Weights of a small transformer language model.
Size: width 160, 5 heads of 32 (1 for keys and values), vocabulary 1024, 5.34M parameters.
Architecture: RMSNorm before each block, rotary positions, biases, untied embeddings, normalized queries and keys.
MLP neurons of a small language model. Each row is named by its layer, matrix (gate and up: input weights) and neuron, and shows model dimensions 0-159. Each number is 500 + 25 x the weight over its row's rms, rounded and kept within 0 to 999. Numbers have three digits each. A neuron's up and down rows have the sign that makes its largest values positive.
After each neuron's rows, "fires in" lists the words (lower case) most often at its 100 highest values on Wikipedia text that the model never trained on.

L15.gate262:503502521491528427523486491496465479512484492518482491543448494510517508513518453492517561510504482539499497446541498523479532529507484520492502546512506517483496447477460513497490457499537540496472515488511508495455501520526490494510454524465532489490506549510470479522508538433517462469525496471545499514501537511486490473513447526474468493523468468499498476529504533519510473509439479521482471482493477480480517516508479470493501502511513513512487523523460493490492491516500522
L15.up262:519527502552493524510507516448505480499553542500479465519480487518481468483505512530457491443501524468531521523516542497473489490482492492484490511529545501517508503520472489445531519519513533491486446457470515538484475535495504490485465473460471494487486519500525512466495491493517457509516521456522540515513535524498497484471511498439498487476555471512536460528467501500530511480471465517474525480494539473479532491493522497500473523509521530528518497513502447500500537500504496
fires in: "was", "after", "before"

L10.gate345:518493464491488484454495537547495528511477469476505474541508508521481499523500465512457514518490464446529496467483503511487510467488475527562466516504519520505506482490478463462511525511513477514475513492501496512501498460531532457536495535526467522467524524468499533513514492514529456523471490501503496499545434507514547553486481505529481473459474508490515486477465522528476510501520496535479488517525521543490483468519522529494537523513505507457505465471496464478479532501484527
L10.up345:490533541535534502480510532504541533490505507570493508503525438514474465515505529491471492512515514540509528469480477523476522515473475520506493508506499512484490463528496507526502511517498455526507529464528502513497511505485496477504509491518492471523481448523490485508559499444493546434546491498518484466505488545548510490467463492497500487459503501544506526539544515482546502562491518518499505536506506527514515500500520528509498484473514485482510498490529466537494483503548486
fires in: "for", "on", "former", "international"

L10.gate423:535498470436489496489475496460520479519500477468519491522536560508519476477478508507547482508522500511495494460520479482446489480521524506491502522504529529506503484480539539448500527519468488503518426519462502497496540500510479526495491488525470485490500509472507532521522505526520490548462477472500486533542455452525491458507530490493440468523491493521515466493496512558477504524537517534492500496517517479489532502553476484507500499489504508527516491490502491533500532490458520
L10.up423:478496488489488505520516515514547502477510472500471506502479521491462520490470530500482507518496535428471494494484490460493549475500497468464466548490489492530508483455486467471538490537488529507505534506475524527539508497505507480470510509505488496482533455483525532486487434497492486507494527509548459496467516494467520518514468520485548463502498460473537490493533486502512504500489505501507487520478509456514465488504501492533440545512518502461461526540478497448562501509497513
fires in: "he", "she"

L2.gate60:498480509470536528465468449516484454529507475504482456547501470520507513502511492529511524472523502466538487485485517466491483557514504495450551475469512488508491506515516503541504505515473526511463499527500481493486500452514500504530485502494484511479507503528472521513461480469491503506468507514569512488471511477485467471502523480548490449498479526526518444484486522495476519462514501494455550464515470508535518527532469481469517514500561538512526524493510461486505507492505508
L2.up60:469488496482538502483478510508551462470519520550508532529544504514495488479496494499499510493504474501520492523460433533540466498479517476473459515530521536510507501485532445482457509529508520498530517480520541486540483479507488509499530528479485526487523494540505537473492519481515497511474517514488539470481522477514462508493490516490535504482529504461480529516526504543478494478478526498497484540474470518530482496539502566479458465507445467481489468526452475502488484497505477
fires in: "series", "season", "radio", "film"

L15.gate175:460515505447559490496500431525522489519529439458458493507518509489492491509518513464474474513494512487531480487495465489552448533536519460497522496515487519488534499532484517467518489511470539508468518526470488483490492476504495557497475492506504491545495453527511512478488489493455530542482518494468527525500469525517502546505485474503483511528524468529479531524469487507490497485486464487521548516545467516490533505546521471496508538497514496497501534507512526494518514525497519
L15.up175:474510521484514471545472537505507466498507514529508527498478526492564475511515528511485504481521543512479487441559535512473457525532521510442513535483534477468450512500520521485467459512535469495505504534534501498531495485447452527482482478487501523517547497476511530489488484501495488500472503488498506497525479506518517528491485530538525499510470497493541491497512528486546480508459464564496509513495472523518511540515490530528481500509492455517530490484484464484504509527524484
fires in: "a"

L10.gate186:481523534525484510518547485497512503524458459448531498461499485487528497492531490494439496497519532482499502530507473462475466499490493493515501503534499504498531495492483553534495549500521509487510482511459519493502518523548492520477471537513502544464537527488515508482468481497482504486507466495477486518516496473500510519526470492489431456527531445469474488452478524481484476447520516553471508495498487504508491440475527481456458517527490500512537483476483481504503497490494474
L10.up186:518513513499517525495529445485523541521535516544487471491467523479495511480455539504456487532479546515526513492477508525517515480525537454500586516492519528461534500503492527543478512491513494511485487519523532527540510505488484471510446525540483465503558493465523520506518474522495521494477507463529518489483513459499509488524485489488469515488509500487461489469527492463513497483530503538507495495494513466494508532515494504524515538535530468471520488510456503545524489526535481
fires in: "also", "left", "would"

L9.gate48:501505464471511509482468452491478462503462461505503505526503540516489544514506504493504537566506522494493497516530485509484505564485510502477497532484496514523547453506482539468523488490503519495525537446514504485487470493520475500501458496468509525492519519548499508476478503502520505500493504504510495528502480529473510457574511476496453470530477506536488473503501523502543436484507493515491484459518541534523464496488518519479495531500508511517444524498507492446480490513523544
L9.up48:490511517500463469518481502471479498490516503468490555497502511545513498505461514510498481483462504476498464450486497493505458485502501476521412455541445544482505494483499493461521509495545530475497495501448499510497504538519484502493532523484464456499559515505510490452498522496506493466518558483500535479512491493540478491502492522506483484553493452471520498509528492482553515488517531478489480502496516495513510530519465469534521499475488524519535485526526488480542527517497511
fires in: "was", "as"

L3.gate337:499484473524559508511507595490529493500488429511503569480505500499458502500465474487497489504498505521484502475525506453505465496499495496455510500501496498541455502503506504539494497494541466375484502524460442494500491505469501495498499454503479518542490486489478498497501486506529489497506494500487498513503498486499537548497505500497494502501498472458463500533532495443488503497466458515511516499485518498476491500490500501478541461512498481471504490505501529512501506494495496
L3.up337:497509459529482497467501563481578498493503486446502424506518497500495477500495510500498508505502500451498497481468499498496532502498503495502519499496514503435543495501502508517501500508538486567540502513476525507492496490464500494467500520500546525534482442500469500499440495502520518549508518500501501472498495512503482606501501501499514506497492483510470503501508496514506498495457486474502462505479501503467491500500501503553570494443496527521503514493470494468499506469497506
fires in: "games", "division", "james", "most", "lost"

L11.gate143:513433492466459493512505549508542514473469498506485502513512477487483488459495499474504531540482506500464521495487455505495503483528470446473475560488519554455484477481501509505485520447527495486519465485529529482535503489493481546512482479521511471459503495479512524482525455473537480481457481530474458510478451494484478496506491516519492486522496490504558531469501478531541506462492472514500486526518499488489537506515493488507503530510529503518501455489496522517491480564494500
L11.up143:504531502471526506493539475488500519497524478461489446486499514493475522472520454522498510535508499475478508488528503488508450496476525521502507491502518548528553521480492529451527537500513485496527499505510548449497512585503471538523460499519482490465514507464519536514543509511521455516493495499506475521508482519457513514504497513506493498501476522555523475481501529496488482520490497529557518445483531497510485495497512538485508487498471508474444512573525509490500511473487519
fires in: "it", "he"

L6.gate36:528512516458490485551523480471525523487519500473467501497509547499487505462517492465493521477457506508503498521493475483488510491502470444504529482473495502503458515503473544527468531466488468505496507530500476484538477510524485515475486517535515503467522507488517477517530468507463499513478548470507459526532522448487494450527521457499549497534533559475502515503428518522532503490519506482532512531475484535534468509551487500509520506489501504523502486502531507460528473481520479
L6.up36:556471481531466477522486491483481494520548460468477490508504535532480474494489448510523495473497502468538479470497476488538506491493535515440475468460537542492509520482508491496501478495534494497470516496481505508509533489534519484504476518511516493515500511465472532535544485483507528473497480488496539513499524566531450484497498514534460488489487505510493510528505544481522470477495514472519465519489546490542560500527485495511486521462489464457446499546496505512474493520515500
fires in: "he", "performed", "information"

L3.gate284:506517535477506495479487443509513490493484532500503459507506504505450517505464493488500475499511438435533498541469470462503529497501497506557503502497392502515477493489516503477490503497525476513513506464542563495500498508518500504524502486490457512514508487493526507503498527496493454537500553500550494496502503486503509526503496508505474513496500462473510502559511500521506498496474464497497455512468497498543500501498509512475434508559502500487503516457504523562505502487501494
L3.up284:501487543477525505536502506518550503498566502546503529431521493503419438500480476499505509520505518529482495531520503517505510507497498482525426501499482505496535502503502508461486502503532507427497496523518496477500474500583500500503494561500513490519447492498500494505546516494471433459493477504489502493502501508505479504494505496501506500497501480497466508480518494461535499522468490517511482510482490500440500504494501500494460488465503498493511476452507470539497501533499501
fires in: "on"

L9.gate398:513516506511460514537493520501524483482517520474511523515515528493493469494510492501433521588518493507499447523490464528489512513531501488522512484510471487506503471464482501548473527498506515465483512486504544466518499482521532523524522519530480523517513450487555508502461480525495509513508497491510507505491492485513464513520488465492497514481522509517466530548491509510553530457497485546486531483537500527492507528513513539501490539541529531491502524452517529428520470518470482
L9.up398:519589480505523498553484507516496526479529466523489501471484493494478514469516518496498484475534451514518501462509494489523496464478501500514477490515536498510509471493448589441500486532510483473520485503473447521538525528449492513499548512472473487525556520487515480518453510491545547481506524462524493496508501514501488487501476495459515489485533474498516488526528471481483473498492503484475460487503499496502466497516482517498522488526498521514515504508470500505493465505452466
fires in: "became", "was", "top", "a", "be"

L8.gate144:480467486490511511555511473502492486481503507512506543496490485498484519529520496488480486482494501538506504499499488500524465500470524515480498475511541474494454479451503513530465512451479469525475540506501483550508519483531489498527463558527477467500493511492513496521559489489476469514532467526477535489480532510471508483504497522551503544507504489429515518465467538453494505474446525487479517479486469565486475472502502502502488545466504522519523491533494466520517529531491488
L8.up144:519454560502486540512550481472519468500494526460505492501509470458504502506449511494517516529516509510515486508543477532514485465484494504524539516447479536500462442546522501526517482530496552537498511463502524504472510458522500499492526476498493492474509455517508500503509535479512502507515471495471504532485517493512471467479496505508556503500497491499481507494501509530508504517486531510487443502499461523548483522527488536469502507521504511539481517525511485541505468514559569
fires in: "2018", "council", "2008", "2019", "2009", "successfully"

L4.gate22:538565490496513465521497442518497456534496488506521475474477526506495512557528508515498486489511480500517507511491540502477464502488525483483479498475469511494483511475521479461486501494511474492505499482514515539499526525538520480485526483487480505493534504492520526525465453484529468530489507503485537522539490528532482529503523498519565500475501473502492499482528495481523491502492506513485527527478476505514502444482508480533508471547492562438546469484506471543469550487468548
L4.up22:496487580484484526493542472478536482502427541465465518491500498529512470501539440515470489518494574507455504501536497502494509443491497493530555516481528493505517508491510529499513508478510475521511484450501502527468467470492496448482517511505514523500513500494515474513475481479491480515495474516505524462489505541460493492474494480468479526532484506484488488513499468516502468486498496504509515471552527516479506439478516524529488478473542481477499509498537481476479485497489523
fires in: "july", "december", "june", "early", "march", "january"

L10.gate78:484459477487521485466538501486497475478550475561495533517502488519497493481482490502481507537526534472491523493493506468503518469536492493520480520473534485496537518474538506442493489457491510485500546456488491503492522483489476476535492535526504486474519485459496502481490499475464515489447501512524476492507508481517499496503482526504427511530511504497512486485482523558465507484457469530541471495524559547482527502530523501492469490484485467487506480500538462544518532486494548
L10.up78:515548530504493498519513471485498510505514523522479491520456494548537524485479500483470493527550510468518494493507488456473480477504536504472476512510479495552484481461479496463512480525491575517541522495541497488539500474566507491533458500512498514520507461519537567458524483465505507533491487491453484492522536485507508514509519480507479479485483536512550508516508525537497486492498521508529484517482506536526491519511527482456493487464514557513486523505512497495544502478522527
fires in: "she", "it", "health", "italy", "canada"

L4.gate214:459523482492477490525498478538518489500532474508499507521491530515525537462494512530538528502497497518512510556486514487496512480507469522497511507459495502473496515543482474473521472462454527461504472451489511539507485497472487510485516465475528503522491456466477504488473518501498505572442525506479488457497505470520500491472544530499485514498528516489528485465487487479485464439465501522534539541559478491514511517478530500532475534511492479536466496494491494466548518496515509
L4.up214:510556564477512482550432488539506491533508529535543503534516525508495509496514537492484482509475518503521516513479540519514472527486562521517509502512526500481492505427534500522528472533498477493470499489514489503472446481499491484469495507474480532505494503495507480504502540516541514471517503502491515517500520514522506477504532503508554487500522484518499519507518514501489456461538531516481473510483467501521512529504496472455492513512501527531479485513542480470469437491548543
fires in: "county", "german", "country", "england", "english", "germany"

L8.gate77:516531521499483495505473511541504505471499484516511526493490510500483524497503474500468474512495477470542510484505465487486531506490529474470501502518495506540469572457469525449486494493475470509496502487487499487561518514527501499496489530541507504531480489500496451463519448475474513507499526479515520510491485555514496482503518484507458473550503454516535506513509467515479480534466515554533449530502546512529515516500501483493530523483512518563525514493510500532555479482495559
L8.up77:487520524494530526496532507459501507503499477536482482522514480556494515460466488454515505509532536489466468423508502494493487480469519503504530537520525534536471522507468514473499543520500512495482530497483514508497515483484472507519508541508480508527510469510469508472521493498496556489441482498514525509516450492472494516510500477512520493482526477467473510532530450519492515496443502534478457509491529513515517538517524527494481520474491508478489528546563522488540545523504529
fires in: "he", "she", "held", "they", "health"

L6.gate89:464501518482499486499478461507502482504507501531488486518524492448502501481473486477476527501473483450507497508438453486520499472523475480475504535480473515493540490470441568470509493494469522480489529486528495513474524596477532531500487486518515512482481475488505484554517480479516503489516504494522503527499474490493415514497479542505544502477518492520510473483514512540501472481493500522485505545499524501485509496481494488520489473501499420475499463487528478489481492498484485
L6.up89:479456525510528472480508484466448468499489509476515495511507510532516496497506498496535509518478536476471513515496511481506468473506493503485442488479440479505469448488528486522514501517515466496489533468522534524540531538447497505458512528511531484522484503502514547494523512510468533507493483502573500478453454475517498512491495515501514523494475531502515508495407523523526499487489473479517515528470484490537518523514509485553463499472494500501521475505499457513493528501525537
fires in: "years", "on", "pair", "laird", "research", "chair"

L2.gate124:484481508530539513494507462481519468490535474551492474497465507500489477473492447535488478462519441485527519492493521471478463520516482524459552496504513474553484519473433519548525508504532517495474512521489521550481488500509501503515532517478496519507497546510446520486437502487512485499495525492472544477526517449498515500507537509476508465481500490515520476509492502510501488491526511522485531489476488513509513500551505493501528508476488528548499539509479438468505480486529484
L2.up124:504474528516537508543460508525539443473540520548495462539491518481491504468504538518481533498505501491476488542501475500453498549496507525491502510481518496529502495452545493525471535501488476516505457491496529538543481507522507534456477497520494539497491491490471530452525518488505525528454523503547520472488531451488500467498524503479560469492491499553514477522504487466524491493552504478496531547492476505491522517534519494493494487512460516512534521492486508500506482500489492
fires in: "film", "films", "series"

L3.gate288:507517490432475501474497493491515490500558510467495514488475497499539499495474510496505488477499523468489498501455357490501553500502503499493454498501508500474482503500502498440518495494534461506531497495499464505505488500458499505501495497504533525504525524494462497500563496498499499400508479499513493502502496500498450476503499501499494514503508525471509502494513500517494503500480487515502497492564498498563505496502499494488517494474499479518499512495546547506498504556494496
L3.up288:495505540481563501488508499505518496499505505508500481519484501500511496508487514488495536506507457490488498432474538485501504501499495496489429500502415497556465496506506502487564500561564496498543503502501471500506498493543499508501494411505464543526514462497483501500535485497525540452496489499476500482503500482504433537498495497489504483502499497504478505496493493446533503496538531460498543502504503499488487495493500494480496491509499523473501501539563471499508502479500501
fires in: "he", "present", "held", "representing", "representative", "representation"

L8.gate413:513474490524507488475519450500483519516505518478514457482501495459477524483564524497458501508519462525509478494541498517502457530486479486518506493523513502519495489518519540487519496488510487511491496498536512454510519491536450562509538534506486491512454497487481486467540504547471553488497503456482470518479481510524517503515457452494482455462533477479546491495496485499498477525511506516490477482444468526522464520506531497514540467512516503494521502469569477536515500481479511
L8.up413:500501534498529500488464503462529542466523459474520498518475510492458549484465502516522513480484469462534454471520567468473476510481518530464505570466500515535515493465463538490486451513517478511489499517466514505510472536465499513507499496510489486514530494515485553498464472496548509491525505523519527456504504492528451510507501486506501482505512505514523468483502495499528480469502491521513514531485495494501490525535468466507476519575512496501529490506456519460531501492534517
fires in: "be", "following", "being", "also", "followed", "follows"

L3.gate401:495444485474541490524512560533563473490443547497492511467537498503524494487471519503496511435481478515505505448486492525487514493501500501494514497506509503489512491488483503488525496507510485524500492481513509528501540504558500526513498529502529504445485487508507495503489550487506554518493533501541506509510497524511547459487528490503526485500509519479580513482470509492521490494526543537514422497492475501509495509504508519454539489555513474528503526524502479466493477483511513
L3.up401:490495463542483526569504502534491500474522485511508502463460499500531448495497565533504495514494474515554499485518484518508508510495486482462523495501495482512477508506475514524481499528476489517523493543466546528497528492492491500508469504495536505505463491523491491510553471497498480510513509501576482455488499535515520517518524504485528509496487501572519502527474504491547506492554520570453459513503537498489506508488501495504471485486500508488496561479473528551509472489494502
fires in: "based", "film", "later", "water", "material"

L10.gate434:516509451524465510529496507498451497533528520451534499473511467513503521527502477455522504519482493504509495501527464510457502528488468525497472508471469521507458500467489553528483517505507524457524497494498507513436478503509494521490497502462479450481499483480542488502491563488526497489508555490522515516539501493485496490506449516528483480500482484540495524526509530512559502508499494486505470473485485496534508543522497479482512519453501479530456517465530455537550515508510536
L10.up434:504479469515474499556464498500511528476486511474494550521511529513470500512466500498528544489538505492534478519469566581468470485511505532518481466510496545512522506496490496430536504546489492497522482494498509478520504523456496493467478467447485465476471461492564464511517480532496481523530517495534506512492525497525502521510483515484496491502476486498493471535497474460520481489513495462493473522495453483479511525494480491502491488502476459498520532485502459470532508505496529
fires in: "as", "became", "appointed", "been"

L6.gate157:546474515484487525532522554528550472551512499501513442529493476520505498504531487520511507493489518486513487524508508466515509497478506513507500491512510490509513513458473496511469517492492493487513519471522446506454462497475532535543538503529476529495506504500458574478523473497492522470501515523538547437514549491469504487483482500512539495480546474445454476507475485538476513496490486499513484501463472505523492488482545498474462508497496475472466538515486529494524500501509477
L6.up157:476485493460487492513526489495497504490516561501486462495503524523479527515482493510424530518461522487460498490499465476531480499488519498495510523474498503458471490512527460501470513505507503504537528493515509502531462503488471510511507457488494454464535511536494490529509489487487500536469484496509479487475518496456509481537496513483520507529543503501462513507518500448461498484546485495521517499488499485504533504546515562459531553447446449490544471502499514496505539491502456
fires in: "to", "top", "town"

L3.gate219:499509492500479501541497531505500502492509506440498519425493500501522473502518498509496519540502444540486501483508549498501460500499501499514473497498486493430530499493505505457484503576489602505506501430501536494504494498512498498508506532498485474502493528499494495499439510506505517472500465499583502498505502497497528529504497502501482496497507504508439501476468505467446500499512490525509528501499511500431495500500500502503490519543502502502499542483517554485500490488501501
L3.up219:503481537527522499452502484502595502499490532468505520499532500506468556498495508508502498466500513537525499470414466524499520497500501500473473503501590498537491499500501499504539500540486448570504501543508475497500507504469502496502500499505523521469469514496515503504422498495488480510489477501503495486503503494500496501493497503503495514500497539459494502487515503498442500501465496491503474503472509502458498496501501507499480507473505513408499512492460499449499506472498496
fires in: "very", "however", "several", "silver", "never", "every"

L3.gate121:499499522543524495532497472510588493499544529507503498492473499495486519507406478469502468518506545554494500488469493522503519503499497505439497502495433496459459499499496502535529502520534460520514499472517458512503498496465498505501502533499468539449484511496535504496553515497451563558506559502502494505505500519500455480500493502502485495501491503494511509458498498518498497491475489521505522504491519496491501503498498511465450494482505507465502477522465532540499502485506499
L3.up121:500492552466464500532500500505485506502536486497496492496500504505504495503565493502500487462501454549466510540480591495505522501500501497457475500499484504451565498502495500452561505558519486524468501452453464503493502502547497500504506514501497544472453548500485499501432521501545460440498522500507499492494496513500551510499504497491517478497503482495532495489512500465519500501537490477495481498559490498505497504504499500462441485493498509500501496519492475498497508501500500
fires in: "1994", "2024", "1974", "2004", "1985", "1995"

L8.gate141:494461499536517503484489460490510490465527517472462541493507560510518524534482487497519491506498447493517520528461545560501481528533505503560475503530536484517480531528516438527527465461498507501486489523504513512533486507497546505502495518466529496548531516511528500465501510479489509519515521523482529533529540506496487505517502461515481534470489504535468476506460509475482545481545525511509517485506492501519494508502520463487516485464510493529543544510469447504494517491463492
L8.up141:513430507500473534487460575516553533519467525542516487502546504498480478462493493523482498452522513556521505527523476508490509513457508510500470521525502539450484502499506520505494495530499497494510495551498495453523512489525477533525539518538505536505535460558524521476478517472523511538476501486477504477501455467518480518517511512527491491498477477486536514502508465506451520500452487508535510506513474494476510518492503551470490528484476475514488528494494510473502487497514489
fires in: "music", "film", "awards", "athletics", "october", "filmography"

L3.gate48:495504491527471496486498495521576492505488535459501551509498500495422484501466519500497485519506541546501500512537509492499484500500500497526488502499552503533510506500508499503498498510552490438471496513496428498506484501478501503515508505496514455550516508497517497499483505505439510488499529499506499510489499503499405536501505504504528521500506470577501494530460497484502500500533498477500474500569495502492504504499497504506543511558496510492501463533538474480502505557500498
L3.up48:506500550473588497483511517496501501506502562460503511470475504494510494503469523514503440510496513495500503511463563461500508495500499506575484501499491497558507508499490498463468499471546578508510506511460490499495471497540502501494507464498503512537560486508441504499530491506502516492511486500438505495502500521496504523498512499495496467503509480489535499480555502501482500502475536516500531500554494495472495495498498505476490476436499480436503460521498492510503510505496494
fires in: "more", "would", "can", "president", "an"

L7.gate325:512508517495480488515458519514462507496494527510464487536494483509448504489491528463495478526526534494518477542475470534501503482510538531546468511486506505473555468557525476432483517463497519498511477519519496496525487476502496454497482508484485502499487515500452533465494533482477511515531521491528508476487489447528527496455520487513504485492522516492507494508477481537454534498545506536509539487526556492515493454477504474559468483525489515504437492505508499477493490526519479
L7.up325:496509534496536478514491532477471531461521480503501506531497497501486495461486549480487500531501523476502486546491476536515504491476461468485535494495504521472511508505505484481458467504474514526492440507484481508496470495506489439507501529508486459511508530525482478470483525494500501518497502527532509481470488494476518512484507511503479483521546495495479457450507526504537444561510511523520516577561498501488476510505540531492492509464490544542559511484503504532515457517465511
fires in: "and"

L4.gate391:483498480564519502502529494520462530557518465502497512518536453490487502494498517494486500519526498494492489463512497526468487496492493520430523500477466478508463541483500539523531512521476513453528484494476531500491482445523505472556514539477520481486479479512526497499538525476517515451515497502476498477534510520513489490486492482516486489547540462496484481580520504465497487484541485499495510526492479515499525506486460501458516480459548465479525522492458502514526472504522484
L4.up391:508502522485486494509497547464510529529537471514512533519521458522513513516505455527481486535513489500494503512501524526484495466511466498474476479506513515535480585525515502496495508500473500491493502511499503552516527440501500500484527484487476465496528489520518447505499429445474487483527497513485526458467508489502480495496472557483483514517513403479532511512513517505532496527520499505480483538524497490457469534486492469506496489489506555506518482497522486519544523491484509
fires in: "as", "upon"

L2.gate71:489525526529538512489498455537520511494544466521509538535503493502472520495526494531515484471534493445556488467465505434513484537514490481506512514477570529529488477474479511446513498490527485508471498496461538505525472490481469515496517488492493507490497490521497500456547481487488493527481510478548549475527516515514528506489511499491559461513512483532459509526525483503480466490484491503464499496477530509469530496489509503534489499505498537524478494525484435481523523473494532
L2.up71:502551504519507515526487477526474494498505489497499510521495510492465513507495463514539459496536460468509482492487507493514504550506476496475485516494548519516508494475470539448541496472516503518510491464500477496533464518518463517488482499494464497475476498520474416486526489465473513522453525494519503498541490518505540525483512513515555484564504469498532496491515500502489477479475495550506510524470536504480499503467528479511515511492519567508453496505530452511545509489459541
fires in: "she", "became", "become", "because", "he", "it"

L11.gate254:540456461530468514516506485530480501504476511501496505481451510468498506475542488509498488499492505496463531515497504481452518462490522505562489530539509505470533525541507534510510529540491499492525505529493552511520492531545468528516494526533506487451499448492550466472503493474537527506522492519489485509522478482539508537510480476471497515523479490559545493522498508501516511471529519511489494475499544482496514494493474448512446510493510522504514454512544489518477472497511546
L11.up254:526539547471459508508486465486504451534489497486489528546510537490494483527490464539506494494468502524483465538531511474500495482526468509528537515517529513510526499460515505501502508517512511529492508511455467564482552482531490504514504513489522514479498503489514498486512498511505499463535505491494523517522540491525509501449456471484549471436535522553523485468489478479483475540500507491529487448464480505484482504508444485550478509489481501521527488503466444502494485491512502
fires in: "in", "and", "place", "he", "following", "left"

L4.gate129:529514477512512490466484514524493565495507515480483471507514506488455497514498479479483495486498474512490492513509475518512476497506480491550531491472513474472525512504569552531501488473504467516491533490490453503463484506467513505527513499482510471542470498466497484527519488457482469485522518500493480449503483581475490526470518464504450533505547524517470533527522518437543515483489530516514510505518482506545475478464493506482548523510508463532499472510494504486507478484483539
L4.up129:516483462520519528485500454499503490493538463448503511514515503529556471560532517539509520513488475494532499482520484463505547497505538462485497527466493543540512484475461497501474500485471503510491486514491520545499477474503505502521538523523503522513488486517492547499457518483478535525474471513484537508506471480518464482503521513500429480555523534517502491523489482476502512513454496527446523522522538492457498455463516483521506509534492516474490476500538485505522512497481467
fires in: "from", "would", "novak"

L6.gate432:503552516465501508525469530528498515469509551491468546479482539551536519490536488536489480500519498515490500476503487503525497517502474514511529486496469482516522507518496524487492496482487470533504501531514550552518454469501493512491525505539516495497511514501462489474465474457507484508503503500502512507494499506496534503553459477504480511504518503472535457476471548505511498485455504517488494533502483493504515502487445443539520494500495475594421499476490528517494485514512485
L6.up432:496477526510540506489533534481472489464471527470514479478500492454436507471474499504497490495496495519506501540543446457510495511510524470525497492484509539516487464516457456485542493488543518498509491537521475470516497489502499475492519501507527507487475496515546507478467476489523487530577521505507519472517476508477505505477554538531544481507506462501496486482496478507509476467506477494507451441458536487569491473471512495479498487470477490480509506489471521487493472485524524
fires in: "with", "five"

L3.gate37:497496528478494492478500463499492504507522529483504538447506498502527474496460488500505534498498454511409501515516484465499484501502498504546515500500439492485478503502493498499505502548465534448532503451488509502500511500513504506540497457505468481507433515508524497506423482500449522456509460501500498482505499496499505501494495500505492539504490540527561501492552500468554497495518491474504433505512480497452504496507496503512508504493499506506499497436484460453495498492500496
L3.up37:494487509526505492464509556496516503505479529543508497561513497502539455502462490495507549539496464471463500510520491535499512494499497501566436501500485493456503504498503506516441495516530490550512498470514493502496504494523500496466490418496553567506477520502477490502467524498557458481497552503478500515502503492496471460493502497504502448501498514533528488492523500483539493495528454503507497504469516504479498501508502503524504488538499483550497508511554499469499503471485497
fires in: "time", "8", "1838", "84"

L10.gate79:476525501475555524514501523486507564478489507513514494525502531495488490504522488454479536518439495498469489508458497493496476522490483531528441516523487504484489485513523478506504491465508484460494539494474470486494481484469490495471491481556474476507507491541488506477529459529534544498498461509547483510467496493506490490504482512520474519500435518526474502459485453463443512467531487503489511541503492522515488516460466482492500501509536524513479525438472500529497524541483520
L10.up79:500494551491514519503507474527475496518508469537490472514465500512472521514507478457451525489504500501487507500468495487532473529524538542458471489552491516538504491500491519486481497530513533461478514514452464470495488465479481506516500532506493506493502489537514538487550513521530509469494508483473495515500515469465464517497500485547483476479555468459512497528516511537500557540520510517470505488467455480523539558520491539520546495484520515535492501507491472463503489491554491
fires in: "born", "vocals", "votes", "v", "video", "website"

L4.gate413:487468499531463510505510501541527503518536470504491461521467475483511488512558514439520482547516460514494500510501479528487504466487502480481497461464513511472519447513467495489497519492507501516517494468496470521515438486515504493482469512534522486499529506487505471466545537466480504515524520492546508480529536477506483437528512479465540500510481479471479526509489526568491455506468511530486478479470466512498498488491512504452458533528481471516499453507497522505515484485478528
L4.up413:519520501529520510518503541506539550489501515456502498525521512490497513543493497515488493527486543498457512501454537531503499476490496514482484523479524513522502499508470519539467507465524496523494555521460506475475522532478522478492481537508487506515516534528514468488542522495501506455452499533532552421512489513470499484513512506464513507527506476490482508495516528464482485524534499531516517493519497505495500528485547493514472476472494480504541528477425462565497499476479520
fires in: "and"

L8.gate123:519468526482497509516454522477458483527487496468545500548486460502531437506489478494523521519511471489527558483546530557466516491517495488503467507514479468493490480513520476489517518478521548497514488490488514490509514468502511518520516500518475517471520500513520534517495545463490549486477463505456532519496480473479470495481464519463500510496504497455555498419464523504529523487515484492490531491500476483490521498516508485488567539486508471491524515485488490504526462516513488
L8.up123:510475487492483497508523517488505505483487551471491516448526523488457533532522495489500518491522549506527466531476515507556495464475507505477484507503512503508485491504506516505483486522510482461519472502492453544569463557482484507499496501518487536518515498501513517490507528455472514497449498530516509476471489533474490500477553475487486511545545434515519513478534547463505503485467498498503482538484462487475561512511498544484509495523476496477552510511502491476522475481472482
fires in: "school", "own", "town", "and", "schools"